config.yaml
hidden_size: 512
intermediate_size: 1344
vocab_size: 32768
positions: "rope"
parallel_block: false
optimizer: "muon_variant"
learning_rate: 0.0051
lr_mult_o: 2.0
lr_mult_down: 2.0
decay_fraction: 0.836
batch_tokens: 131072
max_steps: 5916
dataset: "wikipedia_en"
MLP neurons of a small language model. Each row is named by its layer, matrix (gate and up: input weights) and neuron, and shows model dimensions 64-127. Each number is 128 + 24 x the weight over its row's rms, rounded and kept within 0 to 255. A neuron's up and down rows have the sign that makes its largest values positive.
A block is one neuron, or neurons of one layer that tend to fire together. Before each block is what it responds to, as a language model described it from the Wikipedia text at the highest values.

Responds to: Minutes digit in durations. The first digit after the colon in m:ss durations, in track listings and stats tables (3:42, 0:42); weaker on section-heading words like Places, honors.
L7.gate562 [ 89 107 152 153 134 131 137 158 111 129  86 110 113 154 120 111 135 134 141 144 114 140 104 103 121 134  96 127 133 131  76 108 116 120 133 122  80 175 136 131 129  96 125 167 136 119 134 150 140 141 109 116 159 153 132 116  96 126 139 109  96 132 130  90]
L7.up562 [128 146 114 135 150 123  97 133  92 114  91 159 105 108 164 150 178 111 142 115 117 119 146 121 142 112 123 159 157 133  91 116  90 142  93 112 138 166  95 127 109  88 137 172  62 127 129  99 109 131 144 111  93 177 115 137 121  79 161 105 100 119 141 128]

Responds to: Separators inside numbers. Punctuation splitting a number into parts, mostly thousands commas and decimal points right after digits, as in 3,000, +6.3, and 4:18.
L2.gate12 [ 89 104 135 127 148 137 119 140 138  74 110 140 116 118 135 168  91 129  77 103 138 120 118 120  94 136 171 131 175 134 147 132 104 118 159 101 100 130 157 123 117 138 193 131 136 120 157 125 133 132 114  90 129  93 144 148  86 128 141 168 133  95 127 134]
L2.up12 [158 148 106  86 113  68 103 122 109 130  95 102 106 124 173 149 125 106 124  97 134 109 120 161 128 107 172 126 128 109 119 132 135 147 162 170 111 142 137  94 133 138 142 140 179 118 129 134 127 130 154 102 132 125 144 111 105  99 141 165 134 143 118 127]
L2.gate798 [143 131 127 126 106 147  83 133 126 119  99  96  85 106 106 163 160 142 162 125 121  94  76 123 104 135 142 139 153 178 120 134 139 133 114 125 153 167 146  72 122 129  81 137  96 123 151 157 164 131 162 130 139 103 123 171 174 104 133 105 114 161  81 135]
L2.up798 [150 147 117 101 140 154 129 118 121 121 109  51 140  89 162 135 117 149 149 137 166 148 131 100 126 147 134 111 150 142  93 105  73 151 104 131 131 140 177 132 125 102 128 126 124 105 114 141 121 129 122 121 129  70 123  91 157 127 113 115  93 120 135 121]
L2.gate1084 [120  87 125 146 117 127  76 135 136 151 120 151 148 108 200 164 124 123 169 116 153 152 103 132 113 144 127  94 128 153  99  88 157 132 106 144 102 171 126 167 102 132 100 112 120  95  89 104 148 102 136 112 105 121 132 103 124 132 161 139 129 163 179 103]
L2.up1084 [195 151 124  89 137 107 119 141 143 144  92  97 155 114 121 132 112 141  91 155 134 148 154 103 116 127  98 119 170 116 140 152 122 161 142 111 129 145 140 159 142 120 151 144 121 114 103 154 137 127 156 111 100 140 163 128 126 102 139 139 137 140 199 103]
L2.gate1123 [ 95  87 139 145  93 126  90 122 122 146 123 106 123 150 122 145  94 132 117 112 164 113 177 147  66 148 136 104 148 150  97 105  98 153 118 133 133 154  91  88 112  77 147  83 161 118 146 147 115 127 137 144  97  72 116 176 140 122 121 131 110 104 147 145]
L2.up1123 [122  70 124 138 123 145 143 141 100 133 141 102 122 124 134 151 128 163  98 156 157 114  89 115 108 125  52  85 145 174 115 101 112 159 120 145 108 152 176 117 124 116 144 112  74 183 138 124 149 144 141 135 113 134 140 125 124  86 142 172 111 136 108 136]

Responds to: Mid-number digits, mixed. Mostly digits inside coordinates, times and lengths after a colon or prime mark (54°54′48″, 3:05.46, 3:40), plus scattered punctuation and word pieces.
L3.gate727 [121 118 169 157 127 130 143 155 122 114 148 116  88  90 144 148 106 125 145 106 132  90 141 189 128 144 135 126 173 118 185 118 127 106 100 136 105 155 189 149 131 109 126  94  97 116 121 100  91 124 132  91 122 181 137 144 126 121 149 100 106 173  75 175]
L3.up727 [152 124 152 126 107 100  98 135 145 174 150 114 124 122 149 121 134  73 167 107 146  89 105 141 130 141 161 110 127 145 178  68 101 133 139 127 110 147 170 139 147 152 132  86 120 168 192 158 126 130 125  98 139 147 159 159 135 139 147 131 107 144 112 152]
L3.gate745 [117 108 119  77 111 159  86 149 107 104 179 126 177 116 112 129 135 153  95 117 118 115 109 139 113  82 126 158 116 117 154 148 137  95 131 111 106  78 108 152 128 143  86 135 136 170 127 180 122 119 100  92 124 111 133 148 132 110  77 114  91 179 137 110]
L3.up745 [141 117 162 139 129 117  92 133 110 103 110 161 117 100 155 128 137 139 128 139 142 195 184 137 114 155 153 144 121 121 134 123 116 126 102  91 128 101 134 166 130 139 125 166 122 132  75 141 129 130 164 124 134 155 138 124 132 106 115 123 156 102 170 127]
L3.gate831 [160 126 130 105 156  96 117 141 105  98 132 147 161  92 124  80 144 138 133 125  90 125 139 111  90 151 152 166 142 103 141 145 144 111 117 179 162 121 107 137 129 102 108 162 128 112 136 117 107 150 146  90 143 113 121 132 144 123 115 137 115 107 113 154]
L3.up831 [170 136 165 139 119 109 148 142 157 101 136 134 119 126 138 119 122 106 112 126 148 156 169 128 118  77 125 134 119 128 146 120 131 112  82 173 150  98 153 120 136 140 107 143 149 129 117 162 119 125 111  87 115  95 143 117 150 160 130  69 127 137 119 116]
L3.gate870 [130 128 108 138 141 108 105 140 144 107  91 118 112 143 106 149 113 168 141 114 131 133 145 141 163 108 111 114 103 101 161 134 106 111 151 182  82 153 125  95 181 135 109 118 190 158  85 163 124 103 134 135 118 101 158 139 165  77 141 139 126  98 183 113]
L3.up870 [126  91 141 129 171 122 141 140 183 135 116 117  95 149 142 116 127 140 104 108 134 144 113 131 109 163  96 121 126 132 152 149 148 151 140 166 125 152 131 117 161 103  75 183 171 126 131 151  94 156 119 147 119 124 141 163 139  53 159 125 130 171 112 116]

Responds to: Digits inside table numbers. Digits and decimal points in the middle of multi-digit figures in tables, such as percentages, vote swings, coordinates and times (−12.5%, 33.81, 1:19:20); weaker on time words after numbers (three years, six days).
L7.gate306 [113 143 119 113 128 126 141 117 150 103 150 120 128 112 111 115 123 148  95 125 149 132 109 116  91 108 118 125 103  62 176 170  91 137 137 114  98  83 123 130 176 106  78 138 122 157 123 140 237 119 134 119 146 107 173 161 125 129 139 109 144 116 117 118]
L7.up306 [177 144 119  97 143 137 131  85 157  81 106 146  39 124 134 139 106 118 121 113 101 125 113 107 136 161 146 146 117  86 142 149 127 138 166 101 136 132 111 137 104  97 172  99 133 138 186 113 172 114  99 121 130 114 153  99 148 126 133 134 144 129 152 160]

Responds to: Predictable phrase continuations. Mostly well in the phrase as well (as), plus other predictable next words in set phrases: purpose to, exception (of), version (of).
L2.gate24 [104 124 125 124  92  98 144 116  96 183 116  99 161 139 148 112 176  93  83 122 127  82 137  87 184 136 109 128  92 123 118 119 115 108 146 127 134 133 108  99 150 145 124 166 133 142 147 115 136 141 212 111 166 101 114 120 132 129 144 176 125 158 158 128]
L2.up24 [141 108 147 118 181 108  88 111 102 105 125 122 114 110 149 134 140  76 112 113 142 144 131 120 160 114  89 110 116 106 107 136 158 159 109 127 164  99  83 145 137 180 141 119 210  98 156 123 111 113 166 155 146  60 104 124 112 101 141 131 146 155 120 127]
L2.gate67 [113  94 114 166 141 133 127 107 132 140 147 123  91 126  81 195  84 148 122 122 145 117 134 115 123 140 139 131 134 132 120 102 112 112 128 113 126 134 125 109 134 122 165 142 137 100 120 125 135 135 160  95 128 137 118 149 122 108 168 138 150 153  81 163]
L2.up67 [106 111 109 153 118 154 160 137 109 123 191 138 143 143 147 118 129 104 133 151 160 164 120 146 121 117 171 130 156 168 131 150 139 140 136 117  63 116 135  85 145 137 152 164 137 130 132 118 121 128 124 126 151  75 128 137 115 128 151  91 102 120 135 171]
L2.gate162 [141 105 133  72 158 138 163 168 152 127 111 146 134 138 117 101 152  93 162 117 149 140 124 138 109 109 118 110 122 129 110 109 101 133  72 155 154 119 141 120 156 186 112 109 114 108  84 163  97  78 105 160  98 134 122  86 108 153 118 102 121 125  97 118]
L2.up162 [ 93 126 106 131 131 166 126 138 182 128 147 124 187 137 132 109 121 128 148 138 157 112 130 114 117  97  95 134 110 167 152 126 136  96 115 119 133 124 160 132 108 164  77 151  87 104 169 115 120 114 147 119 129 156 111 122 147 119 148 111 142 153 126 118]
L2.gate519 [148 122 165  97 136 126 138 103 149 116 118 166  99 178 120 166 153 117 101 107 136  78 121  79 109 107 118 106 160 138 119 145 170 107 102 106  96 132 126 125 146 168 134 106 156 135 103 129 156 132 139 138 132 164 130  98 122 125 106 141 123 126 128 136]
L2.up519 [109 102 111 129 142 113 161 166 142 172 134 146 127 105 120  98 147 175 106 127 102 166  76 127 113 114 173 124 113 152 143 115 164 128 138 105 128 114 113 135 143 153 161 147 139 163 155  90 148 123 185 149 124  86 164 140 153 137 154 158 128  94 128 115]

Responds to: Section heading closers. Closing == or === markers that end Wikipedia section headings such as History, Filmography, Route description, plus the last words of table column headers.
L2.gate248 [125 149 120 159 102 109 154 118 126 114 118  84 110 106 147 133 103 174 119  91 138 118 163 105 134 114 142 117 130 146 149 112 132  67 156 120 174 117 140 112 111 124 122 145 150  95 102 134 138  70 144 134 119 110 129 157 171 143 152 156 111  86 149 117]
L2.up248 [130 124 115 160  86 125 134 152 144 159 114 145 145 146 129 202 143 139 125 174 165 126 126 149 117 152 102 137 104 166 149 118 146  96 104 120 103 165 143 109 109 124 109 112 131 109 155 123 110 127 126 157 119 157 174 131 119 135 135 126  95 140 108 139]
L2.gate1112 [121 122 136 139 128 162  85 142 136 152 118 152 108 133 111 160 172 122 115 127 139 100 141 142 137 159 119 138 112 130 142 125 155 151 143 128 118 118 119 138 154 145 128  96 101 131 124 126 168 129 123 144 176 190 109 131 143 143 155 149 128 104 133 124]
L2.up1112 [136 160 114 172 144 146 129 150 151 137 126 138 140 125 110 101 172 111 137 124 115  98  95 109 164 129  75 126  95 114 157 137 184 116 137 131 124 130 130  92 126 157 140  83 109 158 133 146 125  96 104 119 119 155 148 146 128 135 149 111 123 172 187 138]
L2.gate1130 [128 146 104 134 109 109  99  95 117 100 137 121  65 131 128 159 160  92 101 101 147 131 128 143 137 134 111 160  98 144 132 136 134 136  93 115 116  96 141 149 117 150 116 120 152 137 126 111 154 170 127 146 143 167 132  80 125 130 149 148 136 113 101 101]
L2.up1130 [146 138 134 109  69 115 117 125 137 157 148 107 124 123 103 153 124 128 113 117 161 146 153 165 133 100 122 149 142 149 152 142 114 144 103 110 128 123 151 149 106 101 131 137 129 121  88 108 126 139 140 107 114 138 113 100 156 139 164  92 155 124 128  94]
L2.gate1241 [ 97 142 119 121 135 132 133  96 160  99 107 155 135 100 143 117 152 121  87  99 147 123 120 116 103 116  93 148 110 167 142 170 143  84 121 142 117 108  91  78 138 154 143 112 108 121 114 146 143 137 138 129 122 149 110 170 116 110 136 111 118 118 105 119]
L2.up1241 [166 118 106 175 126 167 153  93 117 130 149 129  93 147 138 148 126 158 141 172 103 131 185 125 151 109  97 152 142 109  98 173 134 161 131 118 132 125 136 166 141 112 138 161 143 159 119 130 130  94 104 158 144  86 149  84 137  76 121 133 159 110 119 116]

Responds to: Section boundary markers. Closing == or === of Wikipedia section headings, such as Career, Charts, or Track listing, and more weakly paragraph-ending periods and line breaks.
L3.gate450 [151 142 126 163  99 119 126 143 139 103 121  84 113 144 125 129 161 126 175  93 182  94 137 133  88 105 143 123 127  92 139 172  97 141 119 101 111 130 123 160 134 115 129  74 142 177 127 150 142 114 127  82 130 138 123 119 137 136 154 130 128 121  97 124]
L3.up450 [140 108  84 125  98 108 121 122 142 113 181  71  93 120 131 128 152 112 121 115 176 100  94 121 139 146 122 121 101  94 151 197 115 137 128 143 114 128 134 176 125  96 148 128 145 150 139 168 123 114 141 113 164 151 123 112 142 119 147 147 139 119 109 170]
L3.gate636 [104 104  82 136 127 133 104 108 105 128 132  89  84 124  80 127 133  62 152 105 181 124 133 133 109 140 106 103 152  97 106 146 108 155 112 126 160 102 135 180 119 107 101 107 132 153 120 130 113 144 140 108 111 115 140 118 127 116 126 144 100 107 110 149]
L3.up636 [138 113  86 154  85 135 113 117 122 134 144 109 115 113 127 133 147  95 158 127 190 133 136 116 110 117 138 112  98 123 148 151  92 159 103 140 105 106  74 151 149 116 106 120 150 132 136 158 134 109 117 126 123 130 141 107 150 146 152 127 150 108 108 150]
L3.gate804 [104 104  80 154  81 149 112  97 128  87 131  89  97 174 128 123 136  79 107 125 166 111 144  74 111 126 130 109 120 126 146 154 114 190 135 150 145 126 113 160 107 113 130  91 146 156 154 200 160 108 112 122 138 133 119  95 113 118 147 148  99 131 127 167]
L3.up804 [152 108 127 141 117 157 119 139 125 119 153  84  72  97  98 127 141  93 144  94 207 131 150  96 161 148 140 128 126  99 113 165 125 163  96 148  96 107 126 131 127 103 108  85 121 143 116 152 128 119 107 106 103 177 127 103 150 108 175 111 145 155 128 148]
L3.gate1104 [140  93 110 154 114 141 146 129 138  87 149  87  96 124 113 119 165 108 164 105 203 122 126 116 148 104 141 109 126 116 118 170  73 171 105 135 128 104 129 155 112 102 125  91 135 144 114 145 144 105 126  93 133 132 130 100 138 122 130 100 115 126 113 152]
L3.up1104 [108  93  91 125  90 101  94 103 129 123 150 102  97  96  93 113 122 106 125 103 161 116 130 100 129 163 145 119 110 106 133 172 135 143 103 132 118 120 107 139 130 121 115 116 128 126 136 164 136  96 110 101 161 166 147  99 126 110 139 178 124 105 139 138]

Responds to: Pre-verb auxiliaries and infinitive "to". Words that come just before a bare verb, such as infinitive to, modals (would, can, may, should) and negation not, as in expected to be, could not keep.
L7.gate1245 [153 155 130 215 202 140 117 168 130 142 148 142 133 105  62 130 125 111 145 130 100 115 112 107 123  85 120 150 137 139 137 125 117 126 162 114 148 139 142  93 113 111  70 107  94  95  96 131 113  84 130 137 116 183  91  96 125 155 142 134 139 136 102 138]
L7.up1245 [117 141 118  97 117 145 176  98  88 101 131 144 136 156 167 120 133 115  97 156 133 101  82 152 152 143 131 173 147 138  78 129 178 124 147 127 169 110 111 153  92  86 146  88 126 171 112 105 135 127 135 133 160 142 108 128  91 113  90 135  96  91 110 130]

Responds to: Linking "such" and heading ends. Mainly "such" after a plural noun introducing examples (films such as, places such as), plus closing == of Wikipedia section headings and words like "as", "thus", "so".
L3.gate392 [138 135  99 135  93 136 168 115 139 146 146 104 110 110 135 144 117 122 131 127 151 144 120 116  73 115 114 168 165 129  93 149  86  73  80 157 135 143  82 168 118 137  91 108 160  98  68 138 140 112 150 150 135 103 145 120 134 129 130 108  98 144 132 147]
L3.up392 [112 120 121 109 129 127 157 161 108 144 126 125 120 128 166 127 130 158 164 100 150 134 113 116 131 116 170 159 128 113 126 109 105 131 118 128 172 119 127 172 121 145 106  92 141 105  94 144 131 159 134 197 181 125  93 114 138 138 134  81 116 118 127  97]
L3.gate533 [121 134  90 105 113 154 121 119 137 147 148  84 151 103 121  95 141 167 108 133 149 176 165 126 146 171 131 165 156  84  99 147 165 130 116 100 144 156  99 126 120 128  96 108 140 156 149 127  93 109 177  98 106 118 134 121 136  81 112  99 147 110 137  85]
L3.up533 [125 125  96  88 147 125 133  92 127 126 113 131 144 118 130 102 125 152 113  91 145 169 112 141 124 147  91 152 145 130 167 106 112 124 129 126 100 127 152 128 132  89 132 153 145 128 135 151 106 105 132 109 149  88 141 131 148 108 153 132 157 151 149 106]
L3.gate558 [105 151 130 141 140 120 163  93 137 146  98 122  99  90 135 136 127 150  95 142 158  84 144 137 139  76 146 131 120  86 153 157 121 100 143 139  68  96 141 100 152 113 163  82 121 123 109 125  92  69 127 147 123 101 150 111 135 147 172 135  99 132 104 139]
L3.up558 [119 116 129 126 114 129 145 112 114 133 116 125 132 109 142 155  84 117 125 133 107 146 164 142 113 104 107 146 131 120 147  87  86 127  65 137 100 127 112 179 126 120 112  85 142 166 129 101 154 116  97 125 116 138 140 157 125 151  78 138 126 124 122 111]
L3.gate1009 [122 131 107 153 111 146 143 105 116 133 108 157 167  84  96 133 147 147 136 115 112 100 169 117 118 118 118 124 105 155 175 144 145 114  54 128  96 161 173 125 113 126 139 129 108 157 124 153 116 128 129 125 130 177 125 135 136 136 162 110 137 111 141  92]
L3.up1009 [ 96 163  99 130 137 106 195 138 127 111 116  92  98 123 142 159 145 148 127 148  98 189 125 138 127 119 121 135 161 106  98  86  79 103 141 131 130 144 159 127 119 131 132 151 142 140 150  93 108 142 148 149 153 145 168 118 164 137 115 121 155 135 105 131]

Responds to: Verb-prepositions, word pieces, digits. Prepositions right after verbs (comes with, result in, graduating with), mid-word fragments (was-t-ewater, with-st-ood), and digits inside times in sports tables.
L2.gate188 [106  97 130 109 113 110 147 117 177 153  90  98 153 123 120 125 163  98  93 134 116 129 112 113 114 168 150 106 154 154 128 103 119 138 120 132 126 111  96 131 110 115 128 147 130 120 142 118 154 137 125 116 141 128 113 139 120  69 158 163 145 136 134 109]
L2.up188 [ 71 146 142 109 157 129 115  86 127 113 123 106 131  88 123 130 127 154 150 130 171 112 167 150 164 137  97 140 138 130 109 109 162  74 102 142 104 101 155 152 105 125 118 136 160 106  84 158 128 125 151 150 101 122  99 121 147  86  68 135 136 109  45 139]
L2.gate262 [121 116 126 140  93 158 123 149 162 136 159  84 144 143 154 125 116 167 135 128 187 110 114 107 123  87 111 122 108 172 115  87 151 135 146  95 127  89 119 123 129 121 100 132 141 102 147 109 134 140 141  81 137 108 122 131 122 134  76 165 132 144 134 168]
L2.up262 [ 86 119 159 142 146 122 115 113 128 154 119 130 131 107 141 139 131 116 126 167 136 128 120 134  79 137 163 142 165 118 115 141 123 140 120 131  95  86 108  91 128 138 172 131 144 110  98 151 103  72 131 153 119  83 168 144 114 135 111 144 114 108 149  82]
L2.gate423 [148 126  97 111 119 120 132  92  87 141 138 126  86  92 151 136 137 173 127 153 125 142 149 161 119  97 104 119 149  98 148 123  79 129  90 126 103  49 148 126 165 125 110 140  82 123 122 144 177 121 139 123 132 107 121 138  98 136 118 127 105 112 122 150]
L2.up423 [133  96 115  73 115 106 101 124 142 116 133 105 117 104 109 127 146 126 155 146 117 159 104 159 113 104 129 135 119 125 120 119 148 129 115 131  99  94 132 107 133  85 103 170 113 135 129 131 127 116 141  96 110 131 149 107 114 142 130 129 171 116 157 140]
L2.gate685 [128 121 118 134 122 130 132 111 113 128 108  87 126 134 133 152 115 105 118 124 139 135 176 133 135 155 111 116 125 120 169 124 135 133 103 153 122 111 142 128 148 128  96  89 113 131 128 124 117 131 159 165 146 116 142 150  91 134 124 152 106 114 118 158]
L2.up685 [114  89 144 128 105 134 142 119  73 111 123 100 145 148 148 153 135 136 119 100 126 165 163 124 119 155 129 134 131 143 131 143 114  78 102 140 133  50 136 125 120 146 108 124 158 155 142  89  89 185 122 163 147 114 151 164 150 142 127 145  90 108  85 139]

Responds to: Closing delimiters of short names. Tokens that end a short quoted name or label, mostly closing quotes, plus heading-closing ===, such as "La Grange", "Bill", ===H===.
L2.gate1 [119 100 143 146 113  80 107 114 179 101 177 155 137 121  98 120 132 118 114 149 101 122 120 159 163 140 125 127 122 140 133 112  85 134 133 127 103 168 130 121 119 123 128  89 131 112 119 158 155 153 148 182 115 158 107 101 154 149 156 142 150 163 154 116]
L2.up1 [ 93 147 126 112 150 117 161  85 140 164 118 135 106 112 118 151 147 141 155 135 151 157 124 142 104  95 110 159  99 120 100 141 147 116 136 102 144 120 151 131 119  97 147  85 155  98 138 101 104  98 134 124 130 102  94 153 129 109 102 108 166 147 140 141]
L2.gate28 [ 99 115 132 114 120 159  77 123 137 119  98 130 103  79 126 143  93 107 114 127 178 154  98 112 129 130 120 131 120  80 116 119 140 160 113 110 106 104 118 159 134  90  87  97 150 117 165 120 148 124 120 123 106 121 109 108 148 168 125 108 181 158 125 125]
L2.up28 [126 157 137 126 103 131 127 111 143 138 144 146 149 121  94 154  98 136  88 147  94 175 115 126 125 136 114 122  86 115 118 146 168 136 142 138 112 133 121 149 142 107  94 110 121 154 146 111 121  99  96 102 109 102 115  66  99 158 162  71 135 175 150 154]
L2.gate433 [141 151 119 100 160 146 108 125 130 130 137  98  95 158 138 116 103 148 155 142 126 129 129 110 140 104 104 124 120 119 158  94 145 134 128 129 145 121 107 118 139 132 134 120 172 127 146 118 111 106 139 114  95 163 165 113  93 106 126  96 113 125  79 152]
L2.up433 [136 183 112 114 134 139 140 118 129 111 163 158 142 175 103 167 142 118 141 146 112 142 117 138 117 115 165  85 121 138 148  78 129  88  72 151 136 120 128 136 171  94 136  70 135 121 135 119 168 127 127 148 129  78 125 131 113 106 149  76 150 109 136 137]
L2.gate716 [108  89 117  91 119 118 126 123 135 166 120 109 138 111 155 134 133 152 109 143 159 127 130 114 117 158 133 133 137 114 150 138 123  77 120 122 121 134 118 101 121 119 142 114 159 152 144 114 108 165 139  79 136 139 109 113 152 106 177 132 137 132 125 112]
L2.up716 [101 132 155 109 110 116 121 105 153 160 156 151 110  92  96 111 129 113 165 124 132 118 149 114 131 136 134 105 148 115  67 104 140 156 116 124 118 137 105 124 150 170 136 140 136 133 110 144 135  94 128 141 148 113 133 134 144 145 197  70 108  86 156 121]

Responds to: Headings and capital initials. Closing == of Wikipedia section headings (== History ==, ==Results==), plus single capital word-start pieces, mostly H, J, R (Hermitude, Hiking, Jamey).
L7.gate271 [121  96 102 144 123 125 127 115 136  90 158 106  87 127 102  72 131 167 140 153 185 134 122 160 174 171 104 130 170 160 113 146 153 125  87 164 167 121 119  96 153 160 125 138 161 112 116 152  73 123 140 127 136 133 146 100 140 134 110 119 158 113 124 103]
L7.up271 [ 92  90 129 107 104 113 130 152  92  94 144 137 151 122 159  94 160 129 135 129 158 147 113 128 121 162 152 134 172 119 143 123 156  87 124 135  90 169  89 154  79 105 145 116 150 145 128 144  95 110 140 126 120 143 110 131  91 127 127 124 166 169 151 148]

Responds to: Finishing position ordinals. Ordinal words for a finishing place or rank in sports results, e.g. finished second, fifth, eighth; weaker on role words like lead and on word fragments.
L3.gate101 [132 149  94 150 129 167 125 126  84 128 143 143 143 143 126 122 118 126 104 117 145 121 118 118 115 140 149 151 123 139 139 151 165 122 132 114 147 164 155  79 145 123 128 111  94 148  93  97 137 148 130 118 118  92 108 153 181 101 121 119 116 159 124 101]
L3.up101 [129 143 166 155 179 144 123 107 100  98 156 152 114 122 122 131 151 157 145  96 136  94 115 137 173 106 181  96 116 167 115 152 159 137 128 100 119 141 126 148 128 128 124 146 154 139 138 141 118 122 162 147 148  70 133 155 137 119  85 143 144 190 131  96]
L3.gate214 [126  87 115 143  84 125  78 106 157 143 138 150 117 127 110 153 106  76 141 123 110 120 118 161 107 150 139 169 128 117 147 160 143 149 155  99 128  93 134 151 131  71 131 161 111 123 125 112 140 134 142 149 132 109 100 112 182 131 138 159 141  94 102  92]
L3.up214 [133 125 126 138 118 130  99 131 128 144 121 124 118 127 183 132 175 105 113 134  89 122 148 138 165 161 140 133 146 150 143 114 164  87 153 145 100 112 139  84 120 179 157 128 161 207 147 137 133 140 142 172  85 133 133 165 116  82 130 118 154 154 145 136]
L3.gate874 [ 85 141  67 142 178 107 114 138 118 100 117 104 127 107 128 122  95 131 108 122 128 125 174  92 122 135 148 114 135 153 115 131 128 145 125  91 141 107 155 137 128 104 128 133 167 170 144 133 140 149 133 110 104 113 144 160 137 123 129 136 125 119 135  79]
L3.up874 [111 137 119 122 107 139 141 192 106 132  84 131 136 159 156  94 135 150 131 103 109 123 121 121 145 104 141 116  61 171 180  77 128 147 105 162 140 120 139 115 144 150 134 116 126 106 128 117 141 168 174 123  95 156 153 116  99 117 120 161 109 155  99 105]
L3.gate1107 [143 127 128 110 146 113  95  92 128 167 146 123 136 120 130 109 128 117 124 124 131 107  95 114 135 129 135 173 109 150  94  99 155 109 108 152 148 126 111 140 127 111 135 108  94 138 141 141 128 119 116 137 121  93 113 152 174 114 115 126 120 118 152 109]
L3.up1107 [149 143 134 104 123 137  85 119 109 147 128 161 131 133 155 133 138 140 146 123 141 142  98  98 119 139 159 170 151 148 126  85 139 140 115 149 156 123 148 151 139 108 137 107 143  94 112 113 142 112 115 158 139 127 118 124 129 122 160 136 103 139 159 126]

Responds to: Closing quotes after titles. Mostly closing quotation marks right after song or work titles in track listings and tables, like "Deathtrap" or "Return to Sender"; more weakly, proper-noun starts such as Spain or Czech.
L7.gate639 [134 128 108 118 134  96 115 185 141 106 113 125 117 153  98  85 181 111 153 145 105 135 110 146 128 129 115 111 144 128 150 174 115 162 104 113 139 132 103 142 132  72 152 139 105 143 122 108 112 168 162 146 130 136 116  94 128 115 157 134 172 109 126 151]
L7.up639 [107 131 161  90  98 129 119 110 145 111 167 113 137 143 149 150 165 124 141 125 138 179 145 109 136 124 104 154 148 125 128 122 103 104 158 157 146 108 134  91 147 131 135 174 106 130 127 119 156 118 154 100 131 178 123 126 117 107 132 121 138 100 118 138]

Responds to: Separators after numeric digits. Punctuation or short words right after a digit inside a number or measurement, such as thousands commas (4,000), decimal points in coordinates, table pipes, and "by"/"in" in dimensions.
L3.gate139 [110 112 105 111 114 136 116 113 151 171 162 162 162 105 158 135  99 134 142  91  92 149 128 133 135 134 171 116  79 143 120  74 128 147 146 131 125 129 136 103 107 114 157 117 117 144 136 131 123 131 128  71 124 132 155 118 134 135 144  95 141 144 141 101]
L3.up139 [ 65  77 152 139 150 149  70 139 140 116 124 112 174 122 131  78 130  91 147  90 128 127 111 136 142 178 120 115 163 155 162 127 122 115 190 135 149 163 105 103 112 100 144 133 155 125 121 108 106 103 116 135 145 110 131 120 133 106 120 155 126 135 181 147]
L3.gate278 [120 140 115  72 128 132 101 121 145 103 122  46  98 139 133 139 141 144 129 126 143 126 117 112 117 146 132 135 116 147 106 114 129 145 128 128 116 155 112 108  99 132 150 145 141 111 149 129 159 139 153 138 151 115 110 146 124  63 162 119 145 148 153 103]
L3.up278 [144 177 139 112 115  97 149 149 130 138  93 111 114 132 122 162 167  88 102 139 154 108 109 115 113 115 103 146  98 130 127 122  84 153 127 172 144 129 148 128  95  60 155 147 147 172 142 117  90 109 149 168 119 128 137  97 138 105 182 116 133 108 166 122]
L3.gate427 [151 147 169 120 145 121 115 160 143 134 124 114 122  90 162 117 135 148 119 130 114  81 104 135 147 113 162 144 152 150 127 140 100 115 103 108 100 139 113 118 126 143 133 108 115 138 150 131 129 120 134 171 124 131 152 118 127 120 113 158 158 127 117 134]
L3.up427 [106 132 126 130 102 118 101 133 124 143  91 111 109  97 153 114 158 140 128 125 138 142 100 142 121  93 114 102 129 145 137 105 134 149  97 161  87 127  88 166 121 114 149 103 121 119 160 135 128 116 115 176 166  73 181 167 134  74 109 109 107 146 132 147]
L3.gate903 [130  77 161 130  69  84  89 117 129 135 117  90 162 135 110 158 128 192 129 147  94 127  86 130 134 106 118 110 171 126 104 117 114 123 114 102 127 133 162  98 110 128 125  90 113  87 136 104 131 127 159 134 128 142  96 164 149 139 117 145 117  97 136 153]
L3.up903 [147  90  97 136 131 108  74 167 163 112 126  89  95 100 144 149 162 177 137  86 152 120 102 128 116 135 120 106 112  74 127 124  86 146 127 137  85 181 173 123 115 110 130 150 122  88  95 116 131 123 118 103 160 129 103 157 119 110 108 163 124 143 154 136]